{"n_layer": 11, "d_model": 512, "n_head": 4, "n_kv_head": 1, "head_dim": 128, "d_mlp": 1344, "vocab_size": 44503, "activation": "swiglu", "norm": "rmsnorm", "norm_place": "pre", "norm_eps": 1e-05, "positions": "rope", "rope_base": 10000.0, "rope_fraction": 0.75, "qk_norm": true, "attn_scale": 0.108, "bias": "qkv", "tie_embeddings": true, "parallel_block": false, "init": "uniform", "init_std_qkv": 0.0251, "init_std_o": 0.00535, "init_std_up": 0.0251, "init_std_down": 0.0033, "optimizer": "muon", "lr": 0.00922, "lr_mult_o": 3.0, "lr_mult_down": 2.0, "beta1": 0.95, "lr_head": 0.00636, "warmup_steps": 0, "schedule": "wsd", "decay_fraction": 0.569, "decay_shape": "sqrt", "final_lr_fraction": 0.0, "batch_tokens": 131072, "seq_len": 1024, "doc_mask": true, "z_loss": 0.0001, "train_tokens": 797200000, "steps": 6083, "dataset": "wikipedia_en"}
MLP neurons of a small language model. Each row is named by its layer, matrix (gate and up: input weights; down: output weights) and neuron, and shows model dimensions 16-143. Each number is 500 + 40 x the weight over its row's rms, rounded and kept within 0 to 999. Numbers have three digits each. A neuron's up and down rows have the sign that makes its largest values positive.
After each neuron's rows, "fires before" lists the tokens most often just after its 100 highest values on Wikipedia text that the model never trained on. A number after a token or word is its count.

L6.gate1275:496592499546473536517520548469546572433479534450467572501455505526402467512514492488432511467528489596471500508486506490564443482434507468442497485470464486542483550573485512507443457494543580525499511493556499444533501484582582485509505509484563469440516489464473527579474532439532459531532527429537464508490410466583454591547485496552467542511453553516525542493483409432519523478535
L6.up1275:541509529460529502452502522489522544402468557483534466480537457497481441503550451483513437558523481470438485569488540491522468452525494405469579486533444481554513498469585519509436536505549465523404490458532464479495517437564535455518519530452449496521486447483484481592531532583450518442530423426524496473461518528525576559546431505477463566523504510481414490503478450534508477531512
L6.down1275:544511521544551454523467526491491508426512507540521542519510445415428427491477494486473488504494515401468445482481506546492449531462492503481477523485481542459548493490528491492466512528511561535513548514535464580412601517474458498503558516520512402518464548504538426511480554522513461482444485477463440456539492552514471447562479500518485465526464466577466513548501476503514569468513
fires before: " " 22, " 0" 18, " 0;" 10, " —" 8, "\n" 5

L7.gate294:506563456553461518486514560458470494543428481495470497482506465483495470516519535435499485553497513435518517479445508556479518456479507453516504482546514458424541497514489506437404484490544516536458523552571464535473475495494529541491492519498577488548537595574488466502518487391530486460541500507433491469441535514528524530507508521459473547501494535562494516471525475593514453437478
L7.up294:526484476539499498537447577528451499446521486451499496454500530544546657515410470424467424452513496526505512491519441475534552474496493522458482499491452442443501441479459431468509497522549453509569400456527542557487440454450455547479452483494550521447459475517580500475487471446507461484448498550431483506457509448465479458478497468470541487500469462533535474504584556489488492515475
L7.down294:489507504493497496458534447513504443514505489531525531475512479500482494534511524443515464456512469512514522441524480462520462484531455491515550574489465499523533493462485511493525536428492544484527545482610463564475520510504476521466562597457512497581508436494489515527494533504525491517535455466495531438510548505562509493487511473447453571465470458493511448477489517468461476482486
fires before: "\n" 88

L2.gate810:430503411478493530487485504498476529525553488476507505471518475503503469563535470532520436567469513531519533438485519468467554464519447510482517458463554522477418498500461475534511507463528481460540486517545476502549484557434434458534524571554470526459501447484510540497523458461522568565483514500493560476586508500495532468480517483460483510542407417541566534583533498554464531524549
L2.up810:472537461470453546520488550510530523502525509526527489521497521559434497487476508574551472521462468464513512509487573481527491471533555515459530457472528457454448517466497458544546438455488481473528513532495514494525487461462463496543470551527495527475505489468493491508480556465491543575496481508511466495521561534509591432484517495493490508512460482461554534518504505519501528499567
L2.down810:522513560570507506460474478515506514522552493448477579510463503510484569501534473576538564484443486517488489470541420551414544502516504505517501490456448478555542466496489481539550488602497452483445437506520538470506496508523534465497505459562530481488549494486453605494446503527533454518541468495519485499582564514458462416506524484472464532515515567502471504555486521553488449529466
fires before: " on" 38, " in" 12, " of" 4

L6.gate534:499494539500484446545543564483426534565538441479521493481458541447440495482474541580498478488486432458465544569435459485461507508504545538508487508427550470501551499427503504599517584532507413381531473458457505476521534553494463571469534494506458518544503496436493471444453472514502529518539451443565538449500497495506450480507512514508536514503461413479479437492500463454479459433446
L6.up534:555554517418509480537491425531500517535498439509561522481455562535494469453436518514544406543547470548489539459528471467469507502516494532481567485534486475549501458535507479546507499499513463452575512498467497471531524465487570480451529509544497493497468539445505475466492498505495501595509445442489490513550558541482469525604496503542526513561512509594520436538526513422574561533494
L6.down534:508500569482469476529537549485447516509479577545483500472480480525496425496511536517514509507498432450513421534523460480512471522494571490608390481531452561526501446502494502461485499540555501504536511444500476431552463550487544495425501546538547429551456446514529501456538546491510520508516469399484534514498473475496466474541491467466488566451528513564481495488562513540491486497489
fires before: " with" 33, " between" 10, " to" 10, " of" 8

L6.gate317:484464505473500474550595528454513499509470546496461388525593519505492452537525491485447502514528450460490494558498488593569510437555566511477526496548509527588472457542506489527516428492490507591513523480499454508445516483512572472437510448477448563526540458510503476481536508490530513446537471539516560424455490496510527543464519529494541482493506540471464495494484543516514548489517
L6.up317:432477542556503539477496580551563467525536494505462446470549463523441456513451407495448555506497464456569480444523513518590486462484472533612472541477547571436534558485540479543501505589523489490527511500542521496548525449436481484517497506470494487558455417516440496435502510466465516488498451423470501461539482519543605529461521480427453550472493442456479446510443504596480480453461
L6.down317:502534564559505539495487528561575562502518474473513531479532415456539494611519491580513491497526484534496551553481574483479500489525492493515484405485455534565524528465494554458500497502471487498496454509563522526529534500497476600492518519532539390516442514582441491455459502497533517481524533558491481451450500541504512482527419452532460539472403413493531473461528530490484541464517
fires before: "\n" 51, " Party" 6

L2.gate905:473481511599539491533555519479498511485526460435445515509558506517453527464503501478462461409531593490554520501557525456539496440547523510459552536505460516493555479544497561486473444531494484561443552491547491534541497504527557500436445502462517543549504515529460518470529574513443517508416436514563469508461425515498497482596518463559476504550513484495511474428518519450468449458500
L2.up905:410437450493509544506426484505551601535510423489517477462546499422446499504447458482527546506454477522500505532585489501462527560511543535424429467550455492537489557492570479497498504476525498495446519467471484488512509534437511506575528534470486539448505546470475410584479540497501535505558530519455497574519525492443497479485506512476483509439495528448543551549492483542523410538494
L2.down905:471499524555535496472593488447565485505487453530460476533488513378561504531472499491552511525498453511523472520488530491480565515518534428527486507483529501525509521531418504489531438429486427505536465495424513494454535460488503477549468495523537484537568464516544456541555470549533503526484554462518565491531466500451453471497474467482410556545527470454496524559519534490545539513525
fires before: " of" 57

L7.gate927:450483507472514508466522582502454570481522573499491568524516525553482489509458494480472467510492453450499442516468519456450378569500572532527517561506498498486489443496508493567423450470589527545484533486510511555465455499545507533487567452531504501477479576496432454416378513476462459527474489465561565507510512410499512485511411484536496500477505510481481532530575497435470558516492
L7.up927:470458462493447515515480394540446511523466435438469453443553514529482570494527511466499484421490482414482512608360523494512448484458507471445528488516511511515613491488494480456541486512501489446565549500495485516501477432523567558453493555551515496477543561499517523467559538459486483458477460509493511526528426461462510489512440497468417480450523478514446522535478473480409554536454
L7.down927:529488466490512556549523480512442500484509497433456463503486482482557527498565534530447462472501451481467483494442463504477429513536509462503495509490557510547573593537452482457548469484446480416528569542509514498548469459445530547461436475505551527478574513408486546477437536528436521437487482463538498474549511549501522547470420467501498408513445504481536505503535522503432566465505
fires before: " as" 38, " for" 15, " to" 11

L6.gate554:462465536503498513529475502501502589513496475414495450528497461565545450488539480534560508576556458509472463548462523539615503498543530507520543490531468483486501526471531463473521490510499473551538528495460472470476451505498485538509641491486499581512522462488481444500465516437495543514474466462517561521512523518470502565526494499474455484555540485498534466491505502479449499477532
L6.up554:512499540576378499481508506424489528497585537454434549452524545454486461550493504504490472431528531499519479508507570471531462474531484446492535485475489421536530521494430447507531534461449418484504533523459509536465548542522515435524481506463496446471516487530502528455494419556521527511494464487560480421515562523484481443503545484470498582498492553498487483478448498506530547457585
L6.down554:555455500483485475608483537505525485524529480487504524446465442567549464463448495492556493545513448469470441456501518492493472489509457518492451546514477487478593438528556521477552414412584522534475494478452481493495468527512572497438475497476538512486490537509521415586561508486510478495483501534550498557498477505458520524579511482532448459501481453377426494489524431482449498448475
fires before: "-" 40, "\n" 30, "|" 12

L2.gate826:468453492514474534483526486439523469408443537488520392479514541472469520486549469480510501462443550534496485430474493492514514547487526437477481557532528545601503464549437450436490488519544508540499500501481558464483510474509497515565440535565549549518531506430533483450446504559474441464471517454544472496511451491444455470487578615511540453497497488467421489568513472448493457483508
L2.up826:462438538487509495491516505421484453439479555447512468482484576545486482488489461476507543452474494518527471549465428494490574560427537515465509577475489564564536505465473439477503528574524519547497494511494568535516537520475496501496506493529518474602572437502465513508438473524465413507493476530486417529533472540523452532556538471484544458572480478499429504529539500489552431481568
L2.down826:491431511500427526506479470440490457474496522500545425498507516446483519549511435504516530453488513456485511465487503460563548496544540484470477506473486543609500497593411489433436445481534556517476519476479479503460449463494526447503392551495575506466520449504458439485488554610503447526520528511499507445539525520543494452529490553560496426516474493490499530547510457500525512501540
fires before: "\n" 73, " Land" 5

L6.gate898:510441520543479494498508478507552523520474514485569506505560498530489614567530475588470510534518520540546495501527573510542502451512598489525462498480517525460481545571552549451544510518448470527462633575516482494443503493509520460496542490460518440535494534484459534516466501477510489484472525521462539518445495498472534533508495488496535468521516538497551537470542509520515528511510
L6.up898:496446497482513459510465512514470514465502519497540493534510455456470466540572500590416476546452502452548456564472519503503454499542559500508595525449492484535523600499526467464552482510480454549442467484451524471474565458487608440503519536451419539509465431536433545446477497413508524482530551554519427442491546426502514516559500555484489469495481443489405538538483520552485427469532
L6.down898:479494495489513415522551477538517507474466557513586514530498446525526594544448477527479522505480602514454509473495519452518506479506505511415558460563499471510496569465485530459492492526426431448559535535523594467487523506485570494553527512494502495546462445491451621462488473434517484564598541532502431549515553526523582564421500498458490489517585505470486494403485518508561504536510
fires before: " |" 54, ":" 4

L6.gate581:456494497444439572535479497488484536528507452441527421410430520530574496508518530518505435453453507526440513526448515452541446505530498433508497493456571449499532440496539470481477510459491432529534479467522438485521452488521457483495516454502462427516505447473503463491519526503480501554527506444472509457493481483536448454465477526474477524423548474564520508473602452591496557483544
L6.up581:531466436486497493501496517504511500514479450435542476454439499536525400499523475564459501491395474497466454482459505451530479449552500465516468487409495525505528521505462514435546455494508544541525447545606494545505510475458461482475501420509517492531463535508535416530504489474484478512494506570433529455495473484492420446531524549464512496446532405541582510477490492529414534416477
L6.down581:484508572497429502407455473464545511476547495527517520517458413526534455516469512520458461499467530463542515546608501542475479476524485468518439544551484586443537515482452464527429445533519581580380523461583511467475466511510513485485511423480579500618469527450473510565527469542512538502449495423500528453540459495500512533443489581502541488510581486528514443461489534565492554495510
fires before: "\n" 26, "-" 21, " to" 9

L4.gate194:402496483473447488479539541530485486446485559459506461553536471492495530532502448483513491520469523472536553450459581442475553480438546507423500481473576426471535435458507451546501464488421515481525505527519418504489510474489508470500527485591528465442518439492470498455513478453515557422439450533478465507418552465555437544479458508463453516489503520472443507559510495530520495517547
L4.up194:494446507573500583581494539451497475449456464455450504468512514472464503463553476496535557517559487518452509463484526476529573522507533554478435505489492489454464514510495403522476496521503523531529451470564486484452533478480487517572478566547537488490490563506500507464481464443484477452468552522480475435494486516580524438532497525467540522459501545412493494521518492497513520409482
L4.down194:506495548541491505519452526481530452535513495562524523520494382524512572527525584546511513483522489517519509478468556536454444584523510488502497458452496473507539544509467427460560496473523532573452530510477468496481582500501479561524525550439454496576488501515485444535509507500538508484440558500539534434500619530481515544523517505511530582529473438559553449463475530497569576531494
fires before: "\n" 92

L2.gate1328:475538483526497474535509493485428517496465462520476437479428493436450520513568467471427495556486517534512463444621499504450497511466506516525507523464485428452528495465524576517536428510517523417496439494558558523441504555509485395528532506551540511512523533473521499416475539547551496531472521443434519433485543483465506484453501546552486544474535550518495499441477514430544466506444
L2.up1328:466483466473493496532464596478467460513586444440560477478527399444462473460401498512427510478477514480532522477516522506512444552489496561490561465518490487478542493473430489529532502547502527462468474504472465529502529469550462565568474470571511549473475550583531527537491417477478449471470485467467528473480534451500534469525474444481516453493524441545562522550505530540525473528467
L2.down1328:575519523520442581466510513500621498553501471549467474408545441466548494507484529487509449537454522487478489490511605415482490493514555559504536495503550509458487426530567478565517484432629428488481478513535404528509496521469466492472549511451509542446453436468549488569539511426464498492515511499536505474575442486522514485504449429532483500512545467415512480572535494486555491484539
fires before: "\n" 33, " The" 13, " In" 8, " He" 4

L4.gate1090:461542460456572529504459425486464502487544437474503530496453473497478467469457510495493471427444480469578523468421509484520517480440509496487502492469425530482465532532487481508565469525587489488488565510489487504519520530427571495483434555521539465504485434409526555483485460463508430515495481539563450497512493395477507590498463464499422532522510562554491514490440496499536470466503
L4.up1090:538483500492517516500445489511476492501522536462505477435494509510444483414542517506579468498502548514478562480499533456516532499515456381558461474522422501486496548494576486495549476512482444484539486549413524481552477481472505461564495510495517486561486474475453526499453497546417569462573527563524486552541519580430523484561483557511582480504547529559506452401544541549518451472490
L4.down1090:548443534506561426485413402442467555414517491531464471485465569500513448465525486389464478519496553570501523503523510507487478455507520440538529454521520539498480478463487502488543451548522587504539470522490486423486555521478563517451487506515444483475488473440508509489481479440484508429454473517549450448538450457450521598483525511519471466524478467433480545559497537547479506492519
fires before: "\n" 25, " ±%" 13, " " 13, " Goals" 5, " Apps" 4, " %" 4

L6.gate560:482501537555421506413490497495509530501498452460548545483541533552511477449581521516472540507520546445535445526490443508478478473527536561449520542503524547525469524469498547511516466495529492513502576509523493596580517458457438511541546569504515476439528430505492482482480501442472439553452471564464509466508526527516470584542539473494477462505511449495483505461579545541495489599571
L6.up560:427518516487559547551509499470528483594480513411512491540559499535521495456548476486476477483524474510516503518520487535454453506540543503533482509491525455525564561411452479539558502539451500469558517526531516484525494429528459508550521505481529471437500510526452529499438471494445454531491474496428541479385526497538534465501436523512447553513543448490490450519536482493547402532513
L6.down560:479477514497536405489484546623578521556465510522521443522503465525509483421458488511520537514496518459459464548466535479515510482564498527525558527460600548513507567530424560474556528480437494536500528562501563498518489479484484476419453468440490547530540488547485465499527421467510513592563493497512506522523532570532491498471527475528522497574540483518446530523575501541443472480493
fires before: " of" 67, " |" 8, " and" 4

L2.gate662:524486529490462544493437505499478485536448519503514511532452490520524498505541455527574511496535515525526497505501487465507472433469507544520504450424555443489471413493506454531423524513447445470507511447532509546500495518496589520518479504447413510503515475497452508463478480433590546457515502529475536473484523527437441433483506530524459417537517522546543513516516501457414538430423
L2.up662:627480558521551592572405555515523569549498510550562532487422527538545449489487481496515544483444490467543542544509486500580470402505500502518484491500514472490435445508496475450461551520416500440518492481507467544521513595523473503582503484533418452472547483460529525495516532512471464460515526513508539397504495543525495463515563509464502487500533503496436526505506469538475438447486
L2.down662:544510468565452542485566519488469468471489491503551487497489454466481525551523570527481532523510468549584519485514535515529467524509516484479544458504509387502500520531474452598468522456521482485437506545469399528466423515495537396534485514472467554501507425488434512507490511475526527424550565556402527466436564512494474450523559541559483422510529492499480541478423546471519519419442
fires before: "\n" 100

L6.gate1064:545546542512483523517492438437524420479492497463463463517561474496527436521496479467492518483503567581553544465513474482517482505454516470526463519450478508413473484570444538456518555518528526464536533443548487504495465478424491505554460461456445439470481525474508531608473475523491610479486584552556531524408481503470486514443443462441466453504450492544482522421596534471451528501485
L6.up1064:492533569532514477483421475465408489437522479497501508498418478466541564494501474564531488461416482457518417503534474512565545492482430554470501451508481536506445413526520537526541559479502524504485511484507529435476488585531482512531491487533486502553496485405406490490487520451487430531554480482539473583530539490481481521431438554551517547504556456533516489553507496514462553471535
L6.down1064:468528512521537494405479486404442544477507418526484521531432573419509464431488505494568650483448497429436441526468465449498487474457527501535396560445443485514487448521527541508484492475528500464484487452499497482459522508567464564536521492488498538571429617514535493483541543535516465497487505502555459577503529511443558539468457464565472555495445519500502509499496493456562486524452
fires before: "\n" 51, " 0" 13, " 1" 5

L6.gate285:512451522480547529500477489546516518589579520415482601546505474486489484515547478487453495434531526459478533493445494498423436538469520488489491510509544451551526532498506571547519525469442504515522513348492511478512454496520413468473532494526469568478463480423519455545540483515517545483493555553506529565493538501457533445467577552553527585410509464443490572497513537432551497464509
L6.up285:511462401553570535497548441548480507539522512495493474513480519454508476547559530437519510462498562475527471465510498483446530466462476513485463424472494441470513496510522553503546514453471581514537432453458568357488539510514452430466472560523563510518500511502543512506499427441497490477504562455453502500534520488530503429543530478549567527464490504520486507517445558461524456494517
L6.down285:559494489476506576494413565531496515557463520493452568445489540429491521575428513564519515540476577482526522456501503560471469539550501460507460500471507444520500598467456533507524506469483472511497573535415522461551461435477543462553517527496453541456457494468542543559479421489512503516514530523488515499475542541427435472456591522543526515485518504414436522533447502521463475490462
fires before: " by" 26, " a" 19, " in" 13, " on" 6, " to" 4

L7.gate1085:449420547531465503503535494491527572541475546434530505455421475457515528463500428524479455477478565477419462517492465451480380493519487533524585533493561502468530446514495534442527453493503472489519524471410523534511439491534504507468552501547503497468523489457493499480491387481542522471439503505545458501534456490508509509519540486546508570479508472569496543523519528548514544480541
L7.up1085:523530488518475476430531585451504469487494513525518494441538532559476500567492503534497513440479441477486568536487508573490562516480529509514451524467507487538476482423478508520537521427488528475524514479466461420543458556519444497444478456509497517533554503569538502510528506450552495506481454492525454473513462467559435567529453507566474521488517559463453487487452560488518554440497
L7.down1085:551517559542492596444493518532484534497438543445512465453532536439539533490490489416493501483486511554518536538476506522498490485519563530511487466563472502583414565475477435523499502488446488468574519500424505522498421454504513508537475481502523445528509500536517480455511556472521545554503457483509536437580510535483501547488532561432534520489482480519515561454480472424496454499500
fires before: " to" 21, " of" 13, " by" 8, " in" 7, " as" 6

L6.gate384:457488512490481465503507518419461488502494485557474450539528438455557474525502496472543438463547567513491506555451510557473538531450549514434490549513490488546475521487426541530548548517573444527570494460533472543574472499436553494513485562434391504546543496465496464504552565494542581414540531572487495470451493382464506532573469519470546485503455575537467493555523561447606518462439
L6.up384:454518515480488480483406479502466469549522518542506471464435462461523536490456455564477577430548496465533580462553484429484517471493488413555530468487480498460536500509611520500470451464501498458592501527466487425458485467509480549478528478510436533548466452457538439503468439534549483523537474489455485482557567527411410470496559519504517438533442481544546427516531516518453469461475
L6.down384:532470545484452513513505503517515516487506464499474524491537532526501550489487496529475478456614531478470509569524482534562539509429478469499506517434479549593490556520474505504509491536528421558420496512483440484491513498493500418535443502541467552452520538466516497522482490455544529500556416501480525499482522520452600498551536437443521550502412482501495510458472551428458427486468
fires before: "\n" 53, "|" 6, "-" 6, "T" 5

L7.gate621:499438518489473568511507425558504515499433486546469543480451469539478486607468465483485514514466457445423547472511555455469449521489584460538535567560548393520528448468528512532464467539510564476499542459468487529542459527497467486520475398534396495431501452553518490485450524505419484442474478494556466528526528522520459403528529440550505500445568460602517557527427504442403476469481
L7.up621:512476515513454526532540469504563536503534515556489490501522480501523461529492489541475510545509522462509515512518493488511448518472540506514576551544507506496551491576504512466533500487467490481435514502522514547588539525509494491518472422537495492492486502547458515436495496505509474488508453530546522511487441491531490561511507456489460493461538525492438609444488466430471488558548
L7.down621:543488526454500471513519492483516446464515499476495440474472485477502536579438496568513486506540472459492512488443530500490478493550488559509522585536472514510576564499548473489545493537575468527489489487472489530536459554471528415508531594472534521460474522514495471523448575468507584523543456513476521469478487467530478514527508466489519534527520569537467537523532529461520493514538
fires before: " of" 47, " to" 18, " for" 9, " in" 4

L7.gate785:494471548537515532533529449546516464492463505468512483485545459560529475456512479509506475477482501490504498563469532520518554434489504461486483525470570461468482530482495520574469479472468524497496472585489547539499519524508572473504539549516514493480478528563504474475535522471486556480532481553505508462460520436554541464461593531514576450488522507597525482513523464479515485467496
L7.up785:489438519517535493549444490476573435552555564507507560511530450512553445509535507504487487425501514495485455509493555477463437501450522487522461556486515520500463511518476492482540432534625530461593485475487530552406521510509462407513525446453490481514513411494449527531542396440535538548472541447446467454405553468539640495490515508519508514446479511497481500485557494494433457463573
L7.down785:591494480569483434525575527516511541588486474456552520556483430483534511461564523518522499468454467490525437514406557496491460476492520494446555479497466466476491471616498411502472459563533417464520563477471524495500502526494508526475507431524494443489378432482479436433462448549405487459555556462462522486514516497444514522531496516493485591518532474587528475471503465609482483478496
fires before: " of" 15, " to" 11, " with" 10, " a" 9, " well" 9, " the" 7

L6.gate846:440501473509576487493497595554472513523462557436515559530544504530478493459531476499486513457577503493503548536498568500474498461447491505520483526521421575500439471471512474543475605484553428456478497447533416507373448514463494480520553576489522524448471395487510518590510443429507546463483512597485498516498442475464408525473525557488522429563451496461501480549497505489494521542494
L6.up846:484509489471466496512527519531526570495525550429481505469492456594486481508452388517508521547567535536488524528479499472428526571566503447475460501569460553609475452532458540484545495459520451527510475453545443478467493498524479491511487537472477515526569462541576487488573469548519558520502539500501532555521491499483422549485474497524552448530439554481459430557456495474519565498549
L6.down846:448542527457488547518516575494442521505524478512505493464443449449536477476515436433577564525471472577536541528537495564537462467454479468488513553397442571520436515466459476567493497531517477497572538556512545496491484448497470513491472468501463544496586549419548489491490555570486489475453440488496477470547436607485534442530522490487575565554453444473517472490494495492404467504558
fires before: "\n" 48, "|" 11, "-" 10, "T" 5, "|---|---|---|---|---|" 4

L4.gate150:514463423476491579558486501483498607486564534495514492498478541498519507480542559511468566440533516525525526553513560526502610558494507442483486475463432539478523457466479522432550508518494469467515508446517524466580484519501503485499502478434536536539419472578510480454519424467503526528565456559519477518486466446483510520506521529458545437526529479512549502500505471550484518451484
L4.up150:546469479504507529541517538530456544525528514523502493540523505502567516500508477471573394459547549453482519525525529451592458453503538524490436471527477494473497543399579394446523510541501430479481511514491487538562455421524464512556514448471520569502409454506575509476500544500554517443551462545483474467483503579501501580495519460494551503531441525486512502461482542462448490544486
L4.down150:503510486519527534507523489495480531533494525412555474531488507492586523557555477478568519440462452424448448479509526453539488574440515499459501523501419568533456449483502439465581444508545432473531521505497489556582392474496468471510455509491477488496523451469480441486522428463480520518438503477481489515547540538444456502514476496527517479526422463542474581502499506481461497463561
fires before: " States" 34, " States." 12, " States," 5, " Kingdom" 4

L6.gate314:456474478514507502521499468500524432456464543574483492449434562483504515535538473533567449527433509445460531535517494473501484505600450476469476500546492445507553457424475470486430458467531511457499483551509519484450390541481545498528548528454530512487482474553545583464541472532509515448436516492514472490463515431443490434567516516521511528532475457498490532505602509449477537516504
L6.up314:494449415521471491433508525394485508552547447543468485510525462506524549575461568532433424532527498514444533504494531456458498537494485483472526466504404534458579538525520489414556540552487532450477525431518494560539421495446539555525402499441498552480511554562523580462508408512485476421486468575440486472511502486391459492530449531561495494472574458513411460521469557407465446503507
L6.down314:445491479531541466510500477468484438543480525452523504467544485512437471545422489525545533475549608536535518525492488460486508473461449523519522571488508476485548520496469474472493517538466572478474491462447549459531584502534443571582508499514538488541458472523421509481510499513524441444454466496524542507516507457567487519451493512449507508500511532552527512511577494498545452561432
fires before: " of" 57

L7.gate700:519497495489479481518565493484499538459475478512506465431577524459466516466488487474494474442472427476455427546534490496451534568451587439399504491555458515455545526482502468518502481517441457542504523462529471471472447497504465496530513530467468495524616557539487477599514521507482452532508455535488519545493545547552566493469584591469490513468448497433441433466491551500461447549469
L7.up700:449561439530436498486547585546458478561471532483434522480456503474503495521476515495470495522537461546445452566493483485578492435530506526506561487521564483497448444458494480504529427544498495511522498457501567488434485467468507488523434552498521533493539497490595476564478490522384475499528502491489443497462489543554518516490529480473460486537444537525515424506531533503444480432471
L7.down700:518577488513452509535517545433508470517453518488492491439468449528527498517527503513497538538441562519506511458496418514512466530476463526513537509441528497526473504529498479496466434420548536501426485537534445511474460526574531512513475514462551441495438442436503540482490402565491535480518508559534456550429546522464474527623465511535505511533529527484509471543375462495473504474481
fires before: "\n" 84, "-" 11

L6.gate628:546501418560451434524496503444521503483531488511504472534521561502530469519540523439446495479525532553519506540579463534465410563548535547501528463525505604484463484489469430477512505517494513509514514470535564504541501495543473537523529453526484485474510524524505482536500488399531475506479600484470445471480517485552526561533519510491482567428447527504502491462541588476529444489494
L6.up628:495447465561482499478504490467534552526454446583589484510556549439505511487474530466454513598521529490500507569496478510510455503501536482471551485497455552528550518441486547463477505537529503447517512485559526464511528508514478532443527463533520515455518488556428503553520460486432477421511488493567493602527496427503440487503493470483540537553474538501525449484530530531458469479463
L6.down628:465479478581496501511543501504485528551482540489529513541511553519552514497484461496469488553523483473469578489484541449483480481459471558525510519414481445571520524535536470508523548426504509456469491503510601555503472518518577441508502477493458507503499493456447571549511502486501531444461560561483523460569510534512555396501585594507565545572515487465531492540530515457482520479519
fires before: " to" 26, " through" 9, " on" 9, " in" 7

L6.gate409:586477500531532573518458516468517443546462502475468474410560511608489524543396471462477547567527427515537487547401483591557555485508518559565533544494419527461513486500552514513483475546458478418535476461553497490505526492592443450477480454526497468552582501573466520443510497534474480478529447551432515529437521502498495488445569551504501539452465458514518448438527488525496551537479
L6.up409:455517560540564569561455501517453575558436506455476534555516541555527488493487486511488499517418492444507488532551452548491518456561456506521464463468575445490466551562401466455526475458436513476484459540497501505470427524562467446484520475494504449494527477516541492557563590496436455528458485491489531509459465497478542538516469532589522558507461500502540555504497464418497477492477
L6.down409:534486456528507494539517582568531551465557506519410520501511538531441408436463541482514499458456546514529518479502515512496482480479505492522512589560505527540443498513465478587466493479497545555555469535443458496543448477562516483462490472522495508504518587469464528491425541534500449497565434503517515546514533492514476500514491529537492540501494492512538509481594471552528530488519
fires before: " |" 50, "\n" 12

L4.gate341:517515490498559468562482497479525551519508455444510507523424529468501528490508513485551464406478429499522520469448430473554516455464547448504467489513503474536542480549485371489482473569564517435504550543403492545565549539493519503476512504444497479518488477544549569485482479486526504534549509544544528556469502524456477502512481544486490468478514477553543526500466545485508515523553
L4.up341:419525509531598451588485522491531485531511486492550470507553548440553494504481560516474543492504500463448527446395498458445487443567470459466435524492462498527519535487509460477500487559527529477553492555478541551544516588500498494571409455451540519443473515531526564504466508466466499564563491524569505438480509451496542443444523559424537516477466503495518462548513514516468470541546
L4.down341:476451473540557541478450503517527538444524496508489508488516507495567483569463552497489470460520501546485461530557485524513463451524480518493402529467547451497535511476499471456498509535568478497481498461486507519494490566472513507520464504467524425502501506512477592521559499495470509447474500626525550517513457543489481472516565512429466527458546591560526525522514501439494524482496
fires before: " the" 52, "===" 9

L4.gate799:486530558535452479563464592475490450485458518438505549451557506539508445539455439449515467449489487495500518508499506458527544490477525514490514504500551508588477462545492475468500494496545480452516532429474506520489536426568494464473527478496475482574534482595474506533474485488562432476502513470502563446502492497468481546470463502478516477513557516458493507530530509536452533480473
L4.up799:505470495534476490525458584495541436531499525482513476474538531552444456506558389495511463523528468545491502497488493479491499612493542528460466527548552489578487445476489411531492543534460528478466488510503461539460538419539530459557476498500451546509588518519434459562485502511503490459489536485561496476499504486484438512482546509422525496514534474520460503527463440518453456491484
L4.down799:477453446555506484487460558476487533545561519427571474456502441551507461493505513548555500532479561432469516541471579497461405511513509502502550541502454492474494480499496456530519488492494467492510474498499514488464522480510435481506551404499498595451501507553448509475471526468536546470479563510515456466485469458517467516539496459484575522517511413477443476462514500499484457517424
fires before: "\n" 99

L7.gate982:488530505497503483393461547480498510494513502485455431518431468535535495464462535466549472471452545545519525520477402464438452525486450418468490498563511584453577447539553505481501507478488532452592511468514459508446504447510450516509512477509476541465469455595507466439429508419450491494454501402534510541507488488508482494525526504514464527536492511523500540498492501472512499488470
L7.up982:525517520549486456543512510498550541516488632548507527497499488519491455573507547532488470451431467519574469494553478457429561584536448475482544498543481474453519515477518515531500470457498442507534449492554507496495457468513519508528499535531472538442511518543453470463492500470441468488428507431506474512485446528563451523527485500538494493480478534549474563531474427495535521544520
L7.down982:435417552430439535472513502520543492529583470561497501496571503476515532392496498498412618537527530477524422451458462495464511459501519471511505514580520554497543514455483498484461514528507430496572533483471554465522445501528448496503568421486498512514601498529465512498456418483544491483540499482509523482515472481523513504449490466461544503508453487482568501438523455506471448495516
fires before: " to" 41, " in" 11, " than" 5, " from" 4

L4.gate497:487429471466461532576476455487511516531511493415459476519502485471474472552558538555491556516487492475505521494537572440498413511435549503483443485486549499544511425461521488450484499501489553506556468550449465489550510564511464526503463465506512507447533474521541489472522526474522535511460486461516506472455543519484521570537445472465456423429580524511532521459565519431476525485454
L4.up497:497474517491426473506480510483579514514519510487485498469505547556526546482456600433441479498579504542523508436406457469469495482460489560498508447498594495522497494513553446459482486440517539504502522538484528461507479515517503520503540500580578452420556500491571482525477509505492524534552525523514507470544515523488478560540467468488483546520525406534507533505564509492517510489475
L4.down497:519425504433443497483481482480538484468511516493518432479508440539548466501532505484495550461531531479463550502481498483420468456453561522537529439428502476509519448514517484471452503473402530561510577542481461495583500513540521576524486536503460490447525464486524488456552436514486521477462506478486571462577481516470475576497485530494546506499508519515579462532521507477429441512495
fires before: " the" 28, " to" 23, " those" 4